config.yaml
vocab_size: 910
optimizer: "muon"
warmup_steps: 200
batch_tokens: 32768
MLP neurons of a small language model. Each row is named by its layer, matrix (gate and up: input weights) and neuron, and shows model dimensions 64-191. Each number is 50 + 15 x the weight over its row's rms, rounded and kept within 0 to 99. A neuron's up and down rows have the sign that makes its largest values positive.
Before each neuron's rows, "fires on" lists the tokens most often at its 100 highest values on Wikipedia text that the model never trained on. A number after a token or word is its count.

fires on: " in" 35, ";" 23, " on" 15, " as" 11, " and" 7
L3.gate265:51 49 53 42 64 73 60 66 26 72 65 61 57 55 71 53 51 40 67 75 65 44 41 30 64 34 36 68 60 78 58 72 51 50 55 47 59 34 41 58 61 14 50 58 46 54 44 46 96 49 33 72 76 19 63 60 66 30 49 29 60 50 70 49 69 42 31 17 73 55 57 23 51 66 65 33 62 46 67 52 36 52 43 47 59 61 58 42 15 67 64 52 49 67 55 37 69 44 81 62 46 36 53 80 58 37 68 41 44 60 33 65 60 59 42 32 70 43 44 32 56 46 73 57 43 43 35 50
L3.up265:37 66 50 35 82 34 59 69 51 22 17 69 47 56 84 62 43 84 41 33 70 67 52 17 56 62 58 32 76 67 12 76 54 42 62 72 69 51 49 31 83 24 51 33 19 72 50 66 76 29 26 61 65 29 43 62 72 55 66 45 63 47 42 68 41 63 31 33 37 47 76 65 39 52 46 40 58 67 27 39 44 44 67 38 52 62 26 46 51 37 53 31 38 51 54 52 48 73 55 65 47 79 63 59 45 42 64 36 55 51 49 56 27 21 50 70 65 66 13 35 59 48 37 49 50 58 69 58

fires on: " R" 63, "R" 37
L2.gate601:41 36 65 60 48 62 39 33 45 55 30 55 54 39 50 58 34 65 13 34 43 67 34 40 50 38 72 94 42 56 75 39 40 57 57 80 31 70 35 39 44 65 55 74 28 50 39 70 41 59 39 59 47 31 47 51 68 25 81 45 56 66 39 53 80 39 64 34 52 54 54 40 57 58 68 70 55 61 65 61 63 58 45 38 58 81 53 55 40 53 59 55 41 58 25 58 71 34 46 60 61 72 61 44 48 49 43 36 49 40 63 47 31 60 51 31 63 46 48 60 46 64 34 50 55 77 58 47
L2.up601:37 48 61 55 54 48 62 64 26 52 35 41 06 53 44 49 50 53 57 50 46 53 61 23 47 43 50 45 27 71 45 45 37 20 42 59 44 60 35 81 83 37 49 55 74 43 48 53 66 44 40 43 65 51 71 27 44 65 40 56 51 62 75 20 36 37 37 42 22 43 58 64 63 31 23 72 37 51 74 37 27 23 63 56 23 55 36 55 61 48 49 79 24 48 56 54 44 41 33 44 43 36 25 52 48 55 37 62 40 53 26 66 71 45 38 51 55 58 66 41 49 63 40 57 67 58 38 66

fires on: " and" 36, "al" 29, "," 12, ";" 7, " |" 6, "ra" 5
L3.gate670:44 66 64 30 55 64 36 42 62 55 05 74 13 76 44 48 22 70 76 34 24 53 53 47 68 73 75 53 53 61 47 34 63 46 40 42 55 47 29 43 40 65 30 63 51 67 55 51 60 48 60 38 26 41 29 53 18 61 37 37 44 31 31 48 60 38 67 32 45 38 43 36 59 37 43 38 45 56 42 30 73 67 53 46 63 47 62 57 36 75 66 80 59 55 59 78 53 45 42 49 51 27 84 72 56 21 58 34 42 48 68 58 55 57 44 63 41 59 51 16 60 32 65 42 60 55 36 47
L3.up670:40 61 67 43 54 74 44 49 63 53 62 73 39 42 47 50 19 40 58 64 71 81 69 46 52 74 85 60 42 58 71 65 60 47 44 45 58 54 23 26 53 37 48 20 53 30 66 65 65 27 16 71 38 27 29 57 39 43 43 29 53 42 65 62 47 46 24 43 12 54 68 38 41 60 44 86 72 54 26 54 44 60 63 54 47 47 67 63 35 37 22 45 74 72 32 54 45 81 24 58 64 33 61 51 26 56 36 36 69 50 68 57 24 75 43 57 20 23 55 28 44 16 41 69 45 43 49 45

fires on: " f" 88, " F" 11
L2.gate661:56 58 48 61 67 48 31 52 60 50 29 46 20 35 47 57 29 68 65 55 65 49 63 52 45 32 39 35 43 52 54 60 64 65 44 67 45 47 61 53 48 41 48 55 49 44 35 39 53 63 14 39 41 88 47 37 50 70 51 65 42 51 25 51 88 55 42 63 45 60 51 32 49 33 16 48 51 50 54 44 53 19 44 65 56 63 34 50 45 45 36 51 37 35 70 52 29 68 23 77 33 48 36 38 43 58 50 64 53 53 59 82 28 29 64 27 58 38 37 51 69 18 57 43 56 36 34 51
L2.up661:65 52 26 56 48 55 63 59 39 58 66 68 47 49 41 56 49 76 70 44 67 35 62 28 82 35 56 66 28 54 56 74 73 68 39 63 50 50 64 24 58 52 50 60 25 74 68 34 57 53 55 39 53 85 43 24 50 27 44 42 56 31 28 43 17 85 53 69 33 50 34 55 83 50 45 79 61 25 26 23 55 33 68 57 47 71 58 55 29 43 43 46 67 52 48 39 52 37 42 49 49 44 51 68 68 42 56 52 46 74 59 49 37 88 28 35 46 35 41 31 68 35 55 49 40 50 28 70

fires on: " b" 27, " cl" 20, "re" 19, " un" 14, "and" 6, "n" 4
L3.gate422:23 26 64 58 55 39 65 58 45 14 60 66 57 29 62 32 48 45 55 58 81 35 44 45 33 45 80 47 46 18 33 19 68 38 39 53 52 49 53 32 70 42 48 30 43 57 31 36 41 50 68 33 46 47 31 26 59 58 59 65 81 37 40 38 67 62 41 69 77 49 64 46 40 42 38 35 30 48 66 75 52 59 44 28 53 60 33 37 40 58 44 50 11 51 59 64 70 76 77 38 33 31 48 62 75 43 54 31 15 55 60 79 45 49 26 33 53 65 11 42 41 47 57 47 42 50 44 66
L3.up422:42 30 62 58 54 40 40 23 65 45 37 56 45 42 42 54 51 24 21 53 83 38 54 55 16 51 61 87 80 36 36 34 68 37 19 87 44 25 65 37 72 44 39 63 42 48 39 51 39 45 32 54 31 78 40 34 23 62 61 64 22 54 54 59 43 47 39 87 59 45 61 46 73 42 34 60 87 65 36 87 31 52 67 22 49 53 52 32 59 60 42 45 33 56 63 63 42 51 52 53 35 44 26 63 55 73 60 65 51 55 61 78 54 45 52 66 52 48 72 66 54 94 57 34 34 47 47 58

fires on: " t" 60, " m" 14, " p" 8, " g" 8, " n" 4
L3.gate556:57 68 59 52 72 36 39 32 56 42 12 26 61 66 45 75 48 55 29 31 37 47 41 48 23 66 71 39 60 32 41 38 52 48 28 55 66 60 57 64 45 72 49 56 75 51 69 56 24 50 58 34 56 39 45 65 37 58 32 36 46 46 77 48 26 69 56 72 53 46 36 13 52 39 61 39 50 55 64 66 77 47 49 63 70 39 75 49 20 44 67 53 40 35 57 64 50 66 49 44 40 86 41 76 53 16 33 40 42 42 35 61 32 70 45 46 46 57 40 36 25 53 62 69 35 48 53 48
L3.up556:63 54 45 72 74 18 31 72 62 51 48 49 83 46 66 56 42 43 22 39 17 61 51 55 34 52 66 70 63 47 23 55 65 56 55 52 49 45 36 25 63 74 25 12 46 43 34 45 36 31 63 55 49 53 66 53 66 62 64 26 59 26 52 45 35 74 50 36 87 31 48 54 42 42 13 32 14 57 64 51 77 22 53 49 48 59 49 73 34 54 54 44 53 25 53 52 67 56 52 53 31 34 62 28 50 18 51 38 69 57 60 61 34 56 37 50 31 55 46 46 54 48 28 29 38 29 24 21

fires on: "ing" 37, " |" 33, " " 16, "9" 8, "s" 5
L2.gate625:41 56 46 43 26 61 49 58 40 31 61 58 57 52 71 40 70 55 28 62 29 70 34 53 19 64 60 50 55 40 37 84 41 52 42 37 75 62 74 28 60 28 41 57 49 33 35 54 45 58 48 29 44 54 38 52 81 32 45 49 56 49 63 43 57 61 65 61 38 45 61 75 34 54 38 43 55 37 26 62 43 47 61 33 45 45 56 42 51 52 38 51 34 64 49 10 51 70 60 29 20 41 44 44 18 60 52 81 54 37 80 77 38 44 46 39 46 59 49 69 33 34 29 40 37 54 35 62
L2.up625:35 58 55 66 54 46 54 29 51 40 37 22 62 67 55 21 47 21 49 37 35 63 38 62 22 17 46 28 56 50 70 58 32 75 59 35 49 71 69 32 88 29 31 55 50 23 81 33 23 38 31 37 41 52 45 43 58 37 45 56 50 53 77 28 55 44 55 49 56 43 54 47 17 27 77 57 70 44 38 35 62 54 25 42 43 36 46 62 39 27 40 55 28 41 76 26 43 66 50 46 43 57 23 29 58 67 76 48 61 32 50 61 45 54 57 41 39 52 41 58 39 59 18 45 46 66 43 46

fires on: "s." 48, "es." 35, "." 13
L3.gate334:65 47 61 82 56 40 18 54 45 48 51 41 38 54 50 44 62 53 65 65 26 62 47 63 39 39 63 61 37 45 47 57 64 90 50 59 32 53 23 41 58 55 44 55 63 39 40 61 73 60 77 62 39 75 62 57 44 38 58 79 46 70 68 37 43 36 27 57 21 47 30 50 65 74 65 62 23 52 61 49 19 51 33 50 58 68 39 63 54 38 20 53 57 50 80 31 43 63 69 38 71 50 54 36 51 25 37 31 70 43 56 33 45 51 42 44 58 36 79 43 53 46 39 49 65 50 41 62
L3.up334:63 45 40 68 32 29 78 04 30 61 57 33 61 43 46 39 56 54 29 41 42 47 30 16 82 39 57 61 25 42 45 49 53 54 71 43 34 47 45 59 64 34 69 54 35 80 46 58 54 44 32 55 56 36 61 32 48 71 68 45 57 52 60 50 69 39 21 58 94 42 46 60 58 68 58 35 64 60 43 55 70 33 60 53 59 59 79 43 45 89 45 47 49 52 49 64 34 62 15 31 60 75 58 51 42 36 60 83 30 40 31 36 29 63 54 38 44 53 59 57 42 18 75 46 47 71 51 58

fires on: " R" 92, " r" 5
L7.gate379:45 25 23 54 39 50 23 08 32 51 58 41 34 49 20 56 52 69 70 49 50 48 53 37 50 26 70 55 25 48 40 40 43 76 28 53 64 72 51 39 38 16 30 68 51 43 43 44 64 40 45 48 46 64 62 59 83 53 69 30 77 54 58 58 69 45 51 60 57 55 49 51 57 42 75 64 64 45 74 60 38 53 03 28 78 46 49 57 21 46 62 41 46 50 63 45 24 37 38 54 50 45 62 82 21 64 46 48 30 52 80 46 50 59 50 52 76 42 32 49 36 41 71 55 55 65 62 45
L7.up379:49 24 50 39 50 55 53 48 16 42 48 71 50 62 28 55 27 68 48 47 70 67 41 50 72 46 55 52 38 65 49 40 37 35 52 70 43 77 59 42 62 16 48 67 55 10 49 64 47 44 62 32 57 45 98 69 54 57 40 52 87 44 42 56 84 58 46 32 48 58 60 50 74 34 53 55 44 59 40 31 28 55 23 27 68 53 34 57 59 70 65 39 26 54 81 38 56 31 29 63 48 54 48 45 44 51 57 57 31 53 76 72 64 54 26 50 57 59 74 38 50 65 38 27 82 46 46 57

fires on: "ot" 72, "on" 10, " on" 6
L7.gate694:27 48 83 55 61 35 39 61 31 40 46 68 49 56 62 53 36 51 53 42 48 47 59 47 54 04 43 50 45 82 38 39 65 67 44 55 44 45 44 61 59 31 29 57 09 56 23 58 46 31 47 57 60 28 49 33 70 32 63 52 62 46 45 44 45 76 51 48 59 50 79 64 63 40 08 35 77 37 56 44 58 54 21 50 85 55 36 40 45 47 53 54 56 69 54 53 51 55 59 52 39 79 45 59 54 68 49 41 41 38 52 28 45 52 46 48 47 76 37 41 85 21 38 62 62 72 46 63
L7.up694:45 45 61 40 70 57 13 40 31 27 79 23 37 46 64 58 32 60 32 70 68 82 59 40 50 40 49 45 43 48 34 46 47 63 42 52 52 73 46 27 41 46 62 43 48 40 68 45 82 49 46 56 62 57 47 53 70 56 61 72 62 12 62 65 58 57 45 59 58 52 72 31 36 68 53 33 48 55 34 57 48 51 31 50 70 19 35 58 64 40 59 48 46 33 61 70 42 48 51 34 71 45 58 51 52 74 37 63 40 57 56 51 13 20 41 37 56 69 43 55 56 24 43 44 42 70 54 41

fires on: "uc" 25, " Con" 14, "ac" 11, " Eng" 8, "end" 5, "in" 5
L7.gate312:51 31 36 50 69 63 37 37 37 41 65 88 60 57 48 34 35 56 39 73 40 34 54 59 30 44 76 40 45 71 64 58 23 51 77 58 40 28 59 53 56 61 49 36 28 53 38 37 55 31 42 46 53 55 74 43 88 62 23 58 75 62 68 48 57 17 16 60 39 61 41 85 67 53 58 55 52 05 53 50 58 42 33 76 38 60 68 21 59 69 66 49 30 15 20 61 50 46 38 39 48 38 71 44 64 29 40 25 39 47 56 32 43 25 30 66 36 52 66 37 45 49 49 41 44 27 60 42
L7.up312:44 75 52 46 76 36 70 37 40 53 32 83 68 58 51 43 48 60 55 57 44 37 39 70 44 34 46 53 61 44 80 75 68 38 37 56 40 87 39 39 51 50 38 52 58 82 42 53 69 59 22 40 56 76 36 52 64 17 47 40 53 43 35 51 63 22 44 66 69 45 60 69 55 48 27 37 30 55 27 53 38 44 32 51 53 40 62 45 46 46 42 16 20 64 63 45 61 76 64 65 37 43 55 48 39 40 37 45 35 47 34 38 76 50 46 44 42 43 51 54 50 19 51 36 36 33 58 62

fires on: " F" 54, " Ch" 29, "F" 12
L2.gate250:35 78 51 42 41 42 54 68 47 39 27 54 30 51 67 25 45 57 47 60 60 36 47 59 29 44 67 19 55 45 70 48 64 62 83 32 67 58 15 66 28 68 49 63 48 47 51 50 48 50 31 52 86 72 48 22 54 26 82 58 18 58 42 61 44 51 77 56 56 43 38 53 52 53 41 69 50 31 35 45 57 44 59 38 47 22 48 20 31 26 58 75 50 43 24 38 52 66 42 60 48 35 40 43 77 61 60 43 23 44 72 61 32 20 74 48 69 48 24 22 64 36 51 45 40 36 45 46
L2.up250:30 39 39 57 43 64 38 63 35 34 52 64 55 41 25 35 30 46 55 60 30 70 54 63 52 61 46 60 20 52 73 73 67 75 70 54 85 48 44 58 28 45 33 58 45 72 48 57 43 28 50 43 40 75 40 48 48 45 70 64 83 38 37 37 63 51 45 54 53 59 40 60 51 83 44 86 49 65 39 48 41 58 44 23 43 58 34 44 30 42 38 65 39 59 22 43 62 52 34 41 36 26 46 37 55 51 59 43 41 72 23 37 49 69 51 41 64 41 34 29 36 37 55 54 56 46 52 25

fires on: " m" 97
L2.gate123:75 45 43 34 25 37 43 52 26 64 64 42 70 38 62 53 53 41 46 60 27 51 80 62 27 45 33 43 60 57 55 37 34 74 67 54 42 65 35 72 35 58 37 37 42 52 50 37 57 44 52 16 71 58 56 55 20 59 43 28 58 33 44 47 52 71 58 37 36 50 31 62 77 79 46 43 27 58 40 30 36 28 59 45 59 38 46 47 56 42 58 44 48 67 53 47 78 34 42 60 44 49 63 77 78 52 61 39 34 62 48 43 37 53 48 24 46 12 00 40 68 40 47 41 55 48 81 33
L2.up123:67 61 52 48 37 37 52 60 27 64 60 28 47 58 61 34 46 62 48 57 36 47 64 71 45 60 29 47 57 80 58 23 47 57 51 71 53 53 44 68 53 56 48 23 46 55 51 24 50 54 59 23 75 45 56 50 45 51 58 53 64 51 54 40 49 66 66 48 53 48 25 36 67 47 42 40 30 73 37 49 49 11 33 59 59 24 62 58 54 44 72 66 44 70 72 39 82 28 52 23 45 57 71 71 67 67 29 53 40 39 54 28 77 46 30 44 47 29 15 19 56 66 53 39 45 43 87 37

fires on: " C" 43, "ur" 22, "n" 9
L7.gate530:59 46 74 43 68 29 25 66 61 69 36 45 70 30 58 63 69 52 35 41 35 54 40 39 54 41 43 46 49 32 55 46 47 58 73 71 31 60 43 33 61 64 48 21 50 49 65 65 22 32 66 36 43 53 64 54 42 34 20 60 93 44 37 42 51 35 47 49 46 39 71 35 73 53 42 59 59 28 67 57 50 58 46 47 16 62 16 72 44 61 40 57 33 50 55 50 39 59 59 58 34 54 56 49 70 51 52 64 47 63 75 47 72 51 33 48 31 48 56 65 46 48 42 54 66 41 71 46
L7.up530:44 46 68 32 38 35 55 27 53 62 67 71 54 47 11 78 25 52 55 53 52 45 29 66 25 46 39 16 83 65 40 61 40 45 33 59 39 38 70 63 64 30 31 64 31 45 56 71 51 27 50 84 43 61 61 48 13 55 34 98 45 49 34 39 55 41 40 65 72 67 64 55 58 67 48 52 74 65 35 62 43 64 51 37 38 71 56 68 59 52 55 71 43 33 54 57 46 37 62 54 46 56 63 77 54 58 63 29 40 71 64 55 60 60 42 43 71 30 45 10 59 56 48 48 32 43 61 49

fires on: " M" 95, " m" 5
L2.gate53:60 20 50 54 54 57 45 50 55 60 32 52 49 70 49 55 50 35 51 40 41 57 61 69 38 56 31 28 90 75 52 48 48 40 78 37 49 88 47 75 24 33 45 44 21 39 53 61 44 53 34 42 63 52 20 56 36 55 60 60 79 75 29 47 29 78 46 40 68 57 61 33 52 56 49 47 30 61 28 67 48 62 76 27 46 41 46 28 68 62 64 49 52 32 34 69 43 53 59 41 70 65 75 51 32 48 33 20 30 32 23 45 45 52 49 54 24 49 44 51 59 28 41 42 31 37 57 54
L2.up53:73 49 47 49 30 29 23 50 26 60 86 40 53 70 56 29 44 66 53 43 29 60 54 50 57 75 68 80 53 43 55 81 44 64 46 54 52 69 37 38 61 50 18 32 51 39 60 53 38 44 52 47 62 60 77 53 68 41 68 74 36 43 55 41 26 72 65 35 49 20 31 46 31 80 61 53 63 44 64 56 37 46 52 53 38 31 79 37 49 30 75 47 35 57 54 60 44 50 11 54 50 26 68 64 49 60 67 33 30 38 39 47 62 55 59 43 52 69 24 47 44 39 16 51 58 50 45 25

fires on: " f" 59, "er" 4
L7.gate46:62 63 29 25 40 34 38 46 37 50 71 23 61 52 65 61 44 32 36 46 39 34 62 39 50 19 61 57 43 47 20 70 47 66 64 36 51 59 56 56 28 83 57 38 39 46 67 60 49 41 43 61 76 87 52 59 44 68 60 57 50 36 14 45 57 54 59 71 55 52 66 28 31 48 59 44 40 83 64 48 60 27 65 55 44 23 62 52 43 54 39 49 30 38 37 75 40 22 18 69 48 41 42 28 77 68 39 30 60 64 53 58 41 37 74 91 43 38 65 51 47 30 53 51 54 73 54 52
L7.up46:58 32 54 49 49 43 29 67 27 39 28 59 51 67 80 66 92 65 36 54 74 51 62 79 30 47 42 47 47 24 63 52 38 75 41 57 46 56 58 34 42 63 65 51 18 62 47 32 38 69 63 40 48 75 45 55 76 70 62 70 82 21 17 66 42 62 42 52 50 50 48 52 54 25 40 65 64 46 61 31 18 33 49 57 26 63 69 59 31 71 28 52 56 47 64 59 53 53 55 68 48 69 65 35 55 36 41 54 70 69 40 41 38 30 49 41 45 67 49 48 52 46 52 35 38 53 76 49

fires on: " d" 90, "ball" 6
L3.gate102:54 13 54 74 49 52 33 44 41 52 44 79 67 84 63 43 34 63 29 61 14 57 13 33 47 38 42 74 54 51 57 50 77 25 57 52 36 73 49 39 69 52 60 37 53 40 62 46 49 62 46 45 40 59 41 60 73 63 67 53 59 44 32 16 51 22 47 39 53 43 50 75 43 76 26 45 52 60 49 52 24 36 63 42 52 56 60 61 31 21 41 63 74 39 58 56 30 28 47 21 24 33 71 43 70 56 37 42 25 32 47 36 71 60 28 59 45 33 16 63 43 94 52 61 56 54 51 41
L3.up102:17 62 58 50 54 47 43 46 66 49 64 48 70 57 50 33 45 67 72 95 29 54 47 53 49 44 51 58 36 46 62 45 66 53 59 43 36 44 52 55 66 18 42 53 59 77 70 71 39 60 47 24 48 33 47 56 69 41 70 79 40 21 41 16 80 49 57 61 50 33 46 44 43 64 29 68 57 45 39 53 59 66 68 81 52 53 50 39 42 71 39 52 30 42 47 55 68 54 40 32 40 46 68 60 46 53 36 55 72 27 49 16 92 44 67 37 28 71 59 44 66 39 66 83 51 59 21 44

fires on: "a," 44, " in" 36, "," 7, " and" 5, "y," 4, "s," 4
L3.gate361:80 48 41 59 35 69 38 85 45 65 54 70 67 35 41 43 57 77 74 57 52 28 34 40 42 47 49 60 70 70 73 49 46 44 47 46 64 37 53 57 50 79 81 62 56 43 21 45 58 33 43 29 55 34 36 61 69 38 20 62 59 67 04 56 60 40 33 37 38 69 50 54 35 44 57 54 52 80 59 56 60 66 58 41 50 49 56 54 56 46 49 57 25 45 30 62 37 39 20 50 54 45 66 51 43 20 39 69 41 36 41 58 62 76 56 69 49 63 55 55 75 76 95 56 59 12 47 44
L3.up361:42 47 55 44 45 67 37 64 57 71 42 74 68 57 36 67 44 47 64 47 73 51 56 57 53 53 74 40 70 32 48 54 53 58 40 03 77 24 36 47 23 45 42 67 54 60 43 33 59 69 70 54 40 55 63 40 68 38 43 56 65 16 82 74 12 54 39 34 63 55 72 42 83 38 48 47 60 50 40 61 39 43 83 67 30 38 54 39 55 46 55 47 74 60 49 72 58 72 45 88 74 69 47 43 59 61 34 55 67 52 74 63 19 52 53 48 15 71 41 45 42 37 65 40 55 45 65 30

fires on: " in" 55, "ed" 16, "es" 9, " at" 6, "el" 6, "." 4
L2.gate520:57 67 41 64 40 42 43 42 34 35 75 62 32 53 31 57 25 34 41 31 48 12 67 28 39 35 50 40 50 31 41 53 27 64 62 54 51 33 26 40 45 40 61 59 28 17 56 52 52 41 60 37 29 54 51 47 42 27 55 57 52 65 41 62 77 44 56 34 46 31 42 54 75 69 36 44 80 60 71 71 66 50 27 39 27 64 37 43 26 57 38 38 51 64 42 64 40 74 75 53 55 43 66 54 68 29 32 52 42 70 46 56 42 59 38 37 67 80 28 50 77 46 48 65 39 70 75 51
L2.up520:41 61 50 37 61 61 86 29 26 49 72 49 63 75 46 59 53 71 52 15 36 30 41 42 50 59 52 56 40 18 41 79 37 47 36 48 36 40 35 59 55 30 46 58 19 56 28 48 45 26 46 92 45 25 32 38 32 62 69 46 47 75 53 80 48 50 34 51 25 43 69 72 44 29 20 35 40 62 57 53 53 60 79 50 58 67 68 65 47 48 45 54 69 46 70 55 36 35 43 69 50 46 52 78 42 55 46 40 21 25 53 51 33 68 49 24 17 65 25 57 70 30 44 73 44 52 25 40

fires on: "or" 23, "ball" 14, "port" 11, "a" 10, "ik" 9, " j" 8
L3.gate580:55 28 88 47 62 62 44 54 39 23 60 56 27 79 70 77 58 45 49 71 33 40 25 27 57 16 17 61 62 51 49 58 45 20 54 50 62 32 64 59 57 57 86 41 67 28 52 33 43 41 58 74 22 47 80 52 44 70 50 61 43 48 50 60 46 75 46 38 75 77 66 58 47 38 36 62 62 55 77 42 76 54 62 79 47 63 61 60 35 33 65 32 56 54 52 35 67 48 43 35 24 31 64 33 42 62 67 62 45 43 28 49 60 43 46 83 36 42 54 47 53 59 64 40 25 80 34 49
L3.up580:55 70 73 61 41 60 49 34 73 43 83 51 51 52 59 65 31 52 59 44 30 42 60 48 62 39 55 55 35 57 53 53 51 59 48 49 52 64 49 54 61 55 78 29 58 56 69 51 43 42 61 53 31 43 34 19 47 55 83 71 42 57 70 39 47 87 50 14 68 69 61 36 49 52 40 39 62 47 76 21 61 82 19 64 51 28 67 70 21 63 46 44 62 64 48 52 16 69 58 33 35 59 49 18 43 67 59 78 73 49 41 40 31 40 70 65 67 56 55 52 53 20 66 44 21 80 40 35

fires on: " " 100
L2.gate447:49 43 28 51 61 45 67 45 51 43 73 47 54 58 65 38 27 25 48 91 15 57 61 35 46 53 51 43 34 65 42 46 33 53 34 40 57 61 39 50 38 29 53 58 53 29 60 55 44 53 66 48 42 60 70 55 53 44 64 55 40 55 50 60 81 60 46 43 19 34 46 74 69 31 39 37 50 47 47 51 55 47 61 70 50 62 33 64 46 74 35 80 77 57 11 54 47 74 48 39 43 63 47 57 34 54 61 38 62 71 33 09 50 56 37 43 50 85 66 45 17 65 41 07 37 64 54 83
L2.up447:60 52 40 73 51 40 59 49 44 53 49 50 67 48 30 14 43 40 73 79 56 66 57 62 40 39 46 69 59 63 41 57 31 25 35 51 29 50 55 37 74 15 34 26 60 66 38 43 35 53 61 62 36 43 63 61 59 18 26 87 43 69 59 63 39 34 66 26 28 30 31 62 25 66 55 66 69 79 25 35 66 72 35 33 59 67 36 53 35 56 67 53 51 61 75 50 46 55 18 49 43 47 46 35 25 58 86 71 44 59 46 66 57 51 46 31 56 34 51 61 53 76 59 46 63 78 67 32

fires on: "." 97
L2.gate148:63 36 43 62 54 58 55 50 40 28 66 85 40 68 44 41 61 60 16 48 52 34 55 40 61 41 60 63 42 48 59 52 66 72 27 18 67 44 38 52 67 62 63 47 51 54 44 64 33 59 43 21 30 51 66 40 75 58 70 33 59 60 35 47 51 66 33 34 65 46 73 41 51 63 38 80 62 45 58 44 33 19 38 81 55 40 43 55 45 39 26 36 52 55 48 57 74 53 58 61 39 83 49 56 79 68 34 46 18 49 62 29 48 65 41 50 57 77 43 76 39 76 46 40 59 40 56 34
L2.up148:53 52 46 46 15 64 47 44 30 80 59 91 41 60 45 61 34 39 25 34 40 46 33 56 38 72 49 45 79 44 54 55 62 55 17 43 49 43 40 50 68 46 41 30 47 64 43 36 10 55 52 17 45 51 54 73 41 17 40 83 60 66 32 37 07 55 44 42 35 52 47 48 35 37 35 43 42 34 35 46 69 59 51 56 27 54 59 54 62 66 59 34 80 86 59 40 68 54 54 51 60 46 52 34 35 88 43 40 44 27 51 63 61 52 48 31 00 53 41 53 54 45 22 72 48 30 30 50

fires on: "at" 20, "ated" 15, "or" 13, "al" 11, "ater" 10, " |" 8
L3.gate568:56 38 46 22 43 66 56 65 49 52 53 68 30 63 58 61 50 45 61 50 57 45 42 49 61 60 52 63 63 43 60 31 45 42 41 59 34 37 35 41 75 45 43 63 64 34 57 76 82 76 69 30 36 75 71 59 61 51 62 49 25 39 40 44 49 59 47 60 55 32 58 79 44 63 26 50 37 56 54 50 45 57 73 46 59 29 47 64 52 53 63 80 46 63 43 43 46 24 39 62 33 65 24 59 52 44 56 39 61 54 64 78 39 46 47 40 38 58 46 29 55 10 40 56 40 51 66 82
L3.up568:63 67 32 18 39 59 35 56 31 57 68 38 61 76 51 47 39 33 35 25 45 77 65 48 58 59 62 48 65 64 74 43 69 40 45 41 45 59 21 63 44 40 45 30 50 42 55 70 52 34 51 27 42 59 53 54 68 31 30 48 52 45 66 48 44 49 52 64 53 08 71 58 54 61 73 29 62 73 47 51 50 60 40 52 50 75 53 32 52 60 25 46 75 46 39 53 66 55 38 48 64 06 34 39 66 22 48 65 64 46 71 64 46 39 66 36 49 73 31 44 39 41 44 44 46 24 74 69

fires on: " h" 51, "h" 16, "H" 12, " H" 7, "o" 7
L7.gate194:32 23 56 65 66 42 37 35 57 41 67 61 79 69 50 34 56 47 67 71 32 63 78 52 36 53 45 44 61 56 63 57 61 68 35 64 64 23 57 31 72 53 39 61 66 41 68 74 54 50 50 37 75 42 56 68 84 65 18 46 69 36 79 35 57 40 38 50 39 38 55 66 58 62 58 67 65 17 51 48 55 55 52 42 52 71 52 61 55 39 61 51 66 51 75 40 46 63 39 44 69 63 32 59 75 51 67 35 68 34 61 21 82 60 56 53 61 55 51 42 41 51 52 66 62 45 47 66
L7.up194:62 33 27 46 56 39 59 36 46 35 37 24 46 76 68 28 44 60 23 66 33 57 49 42 20 57 61 58 50 73 47 56 41 58 43 46 30 62 53 38 55 34 51 51 08 59 71 71 48 30 45 51 65 61 45 44 39 46 13 33 52 32 54 41 46 56 60 55 82 37 48 43 60 55 39 45 58 63 35 61 44 41 42 33 39 30 46 53 50 21 70 52 47 52 48 54 52 30 76 18 53 49 34 41 71 35 68 56 68 39 53 62 48 55 36 37 78 54 55 19 47 71 78 28 75 54 48 58

fires on: "." 36, ")." 23, ")" 18, "ion" 11, "es." 4
L3.gate263:41 27 53 10 39 41 70 39 61 43 33 41 45 58 62 17 38 52 63 47 50 42 57 30 35 60 72 51 34 81 41 84 56 69 54 48 58 41 42 34 52 25 55 57 44 68 39 45 49 66 45 29 35 60 49 41 72 67 28 74 24 55 68 36 48 63 56 70 40 37 51 49 65 89 65 49 47 40 56 55 36 33 50 38 34 49 49 55 35 35 58 66 63 84 30 56 54 52 63 34 38 60 53 76 38 55 75 39 60 38 33 50 43 33 49 87 55 58 48 12 60 67 54 48 26 55 64 51
L3.up263:57 46 43 29 37 31 31 15 44 51 45 50 59 19 27 47 46 36 49 73 49 73 12 49 47 58 46 48 63 43 76 62 41 55 79 30 39 00 49 44 51 54 59 45 70 40 58 44 34 43 39 57 54 48 42 29 35 46 72 50 41 60 52 49 58 50 37 63 53 21 46 44 95 31 63 47 39 48 50 50 58 22 49 34 32 61 43 28 48 71 67 56 54 66 34 43 49 72 32 20 54 74 44 46 44 58 57 57 51 75 36 28 65 50 52 39 35 57 60 51 21 25 29 65 61 61 41 23